config.toml
n_layer = 11
d_model = 256
n_head = 4
n_kv_head = 4
head_dim = 64
d_mlp = 704
vocab_size = 8192
activation = "swiglu"
norm = "layernorm"
norm_place = "pre"
norm_eps = 1e-05
positions = "learned"
qk_norm = true
attn_scale = 0.125
bias = "all"
tie_embeddings = true
parallel_block = false
init = "normal"
init_std_qkv = 0.0343
init_std_o = 0.0426
init_std_up = 0.0491
init_std_down = 0.0491
optimizer = "muon_variant"
lr = 0.00981
beta1 = 0.95
weight_decay = 0.0
lr_head = 0.00795
grad_clip = 0.5
warmup_steps = 67
schedule = "wsd"
decay_fraction = 1.0
decay_shape = "cos"
final_lr_fraction = 0.0
batch_tokens = 32768
seq_len = 1024
doc_mask = true
z_loss = 1e-05
train_tokens = 245700000
steps = 7499
dataset = "wikipedia_en"
MLP neurons of a small language model. Each row is named by its layer, matrix (down: output weights) and neuron, and shows model dimensions 32-159. Each number is 500 + 25 x the weight over its row's rms, rounded and kept within 0 to 999. Numbers have three digits each. A neuron's up and down rows have the sign that makes its largest values positive.
After each neuron's rows, "fires before" lists the tokens most often just after its 100 highest values on Wikipedia text that the model never trained on.

L7.down424:498499521466503533501456546490526500508533502568475506478524491503477514433499478523494506503467495482489487498493505509497502490505511451522487492516504507499462528443485498463512490458470512457500498493513535456491475506504490481515505536522479544470483530473505532522516477486504496480505473488493510455513544534520490541547491467520518483484512484519480456464441541508479483497473
fires before: " |", ";", "."

L2.down296:495523486543488538482467454488484473533520510480517473495500511469521514481474518456479482515526525514491471507489546447499530525520496481516454481532535515533516548486447491452489506522549501496501511520542537484474519528528525494498487491503505479480502513515479504515541492510497514486505500534493514518527514449502518521493524517502448522537466462526543484517521483522472546518471
fires before: " |", "\n", " 0", " Apps", " Goals", "|"

L2.down493:531485551529502501484452447493491493491502498508510532472514511538529493485504484488525532514498512524471465532499508496463479514516481499483495507462458528504514509521473507540510512482516478524489496559508466507496512526510516487509487540523529546490535464499538474479484509490507531534505465526485485449479501524500463505486520446455492533478461518488459464495524528517491485513483
fires before: ";", " 0", " 2", "\n", " 1", " 4"

L4.down19:495471487479499489495511465480511532514494498537494475492524532521457526521509514547505515512485495553472463477494527503492508505517521495495491478450496485442512461485495529504498517517493467460507500523490465494478516524532525483478487476477436472505544469486532469563468552479492484483487473489479499523506505415505491503523493518494526507496511493483421496505541503482508500543493
fires before: "|", ":", " the", "-"

L2.down62:536483459543492501485492488466462510528467500485492497540477465525537487492539502501515503498486540503493494467468499489487480520519498479487469526453471472504467492519512520516531513470453497494513545486511530478446500507476483494523491533492476541512518474493543522508488522514496498547487500494505491523477520473525477476521506494516494507462444496512554479496536471513473500514492
fires before: "  ", "\n", " 0", " —"

L2.down300:487486507479478510511490477486537488532519480487504493502481496476511525455480510487516490499484462488486522516557483551519477525465527524548522446475499505535515498501515482496518477494482466479562496479509471514529484473473471523447506564488515503498511490459540520527481522507525548486450484529492446540525507523497504523517507520489485517490504523475527523494513476548494487473509
fires before: "\n\n", "=", "\n"

L4.down216:506545469517492514495515477479480500479498491515469506524508490479493473501491481504536489485536526487525446477494512502503498505519533526454543520476468520502465483527503488456477505531552507497495518509536486459494504474515507468455513516511471508528496469503548517490504477490513459532515505517481509515474497453512527457552547481474507523511486483510468497446455502531469478478518
fires before: "\n", "–", " |", "  "

L7.down378:487521500512486541488501507496540554460474499502470487531490540487490499491491484487512501530502524544507532502513510514500447524546503502513513529492496449521564489483542486496511501555455435489495439488531533498480508485518516493507487513470514485506533467503531484476458509487478514517540473520567491533528503501527490460537517471461464489489516491544487535475480523520467468514495
fires before: ":", "}", " |", " ("

L2.down530:511499486516458519493477443486501542475515534481518506475518513500481526516511515470512480483432527490524488493512488539509508542484429453499515479435480510524507513511489503492472505452490498510521481493516473509514513498470500504482501494486463488504476553486513460505560524505460503530463510464540512499494520520498502522481519524460474486535483502496463496459516471504507503525500
fires before: " |", ";", " •", " 2006"

L5.down698:500520479529506552459524475484517489444490503498466517453516529501510503553533474501478478527478515506514488501531549468507499502525489498510517461474534509450497504482488508503443486506481467520492514491494416506474525507520525465455513508464505509468542518508517512518515491506484510521491488486497450494491454498466518467499522481459478505490519477500491540535528514474487495497511
fires before: ":", " |"

L5.down541:503506496479518512455500494476509454521458496520466500521508491476521497482512542512522494521476491475502503516516535491513511493490534505485510552500479473500530475488552462460474496481478508517472500490507462534513439532513507505442527522459470457525516500520499464545497537536565461504488513540484474526516578514533489477486540507501469469449489535508470540472529492456507522497497
fires before: "="

L2.down547:487470500466479494510538508457455500478485484479505469499466473490521475432504522478498460495488503482510520496457497459495482494461500489498482477488504489506490525513556494521476561514480521510526496477535536530528493519490517499533511539499468516504477514496462539525471511530498503510472508448473489586516495487480530486541500516468495523467500473513489495555527524507520526516499
fires before: "\n", "-", "  ", " —", " 0"

L7.down518:501489468497495487553512459490527542512479543529487488496547495518458484476492478540553488514479456491512484554509494541515495529521503493500516526515483471495516489500565460454497462505480451488561504506483534493506478507513504523507496440439474488466488516451488506455498506511518495503517494475481514521487492473552537503433489479509456498470490495514483468480465533516493432495529
fires before: " |", ":", " 4", ";", " 5", " 6"

L4.down426:449501500459505500519488448510536498539492482513496510456498508509476500519513493496471516491486499511484508472463500487495517526506480533479545493495494528464528552507497488512475459515503531486486506474486478512511485463503513516496492516504524523532555503504469511509489436512497533481507504515493497471534520482510555551471457514544438493481533505459510470506499499509522519527523
fires before: "-", "=", "\n\n", "|"

L5.down361:513488526481481459499520454484496523489468481477512522486476528510478522483521510473474488511460515495531525485503480482492446507540484536451483464501505496470519501510495507558469547499505471540542517541512506465475530524462503508494498497470554520483508502518468487484526473538507496468524538497506472543537531495496504538494502527509506514507516459494519502521503501511529538526470
fires before: "=", "\n", "\n\n"

L7.down465:514523500466500476481519539499494519525491479494515487464502507513505497493517511474511513476479522508497485514547485482521518516536465504465495516476533552491529516499520483514512506456548444491494527498497520525503485526550488498461481477481503524505497463485500454512502534471513502479491522538527509486501493517477509515476455492522510482451468518522462489529493514448532529518458
fires before: "="

L4.down343:539457479551523467539500464479472537505476518477465519445522481500538526496457486532515515493527491483477498477529461490456486488543548489501526494522501518470498534506505489501513531549485462560488532509512507485542516528538525514435486487459454474525534505508536510522499458463490465506532498526485491446507512521497521514523498528507488510469467488511536466521529510548505472508498
fires before: ":", " |", "s", " of", "(", "."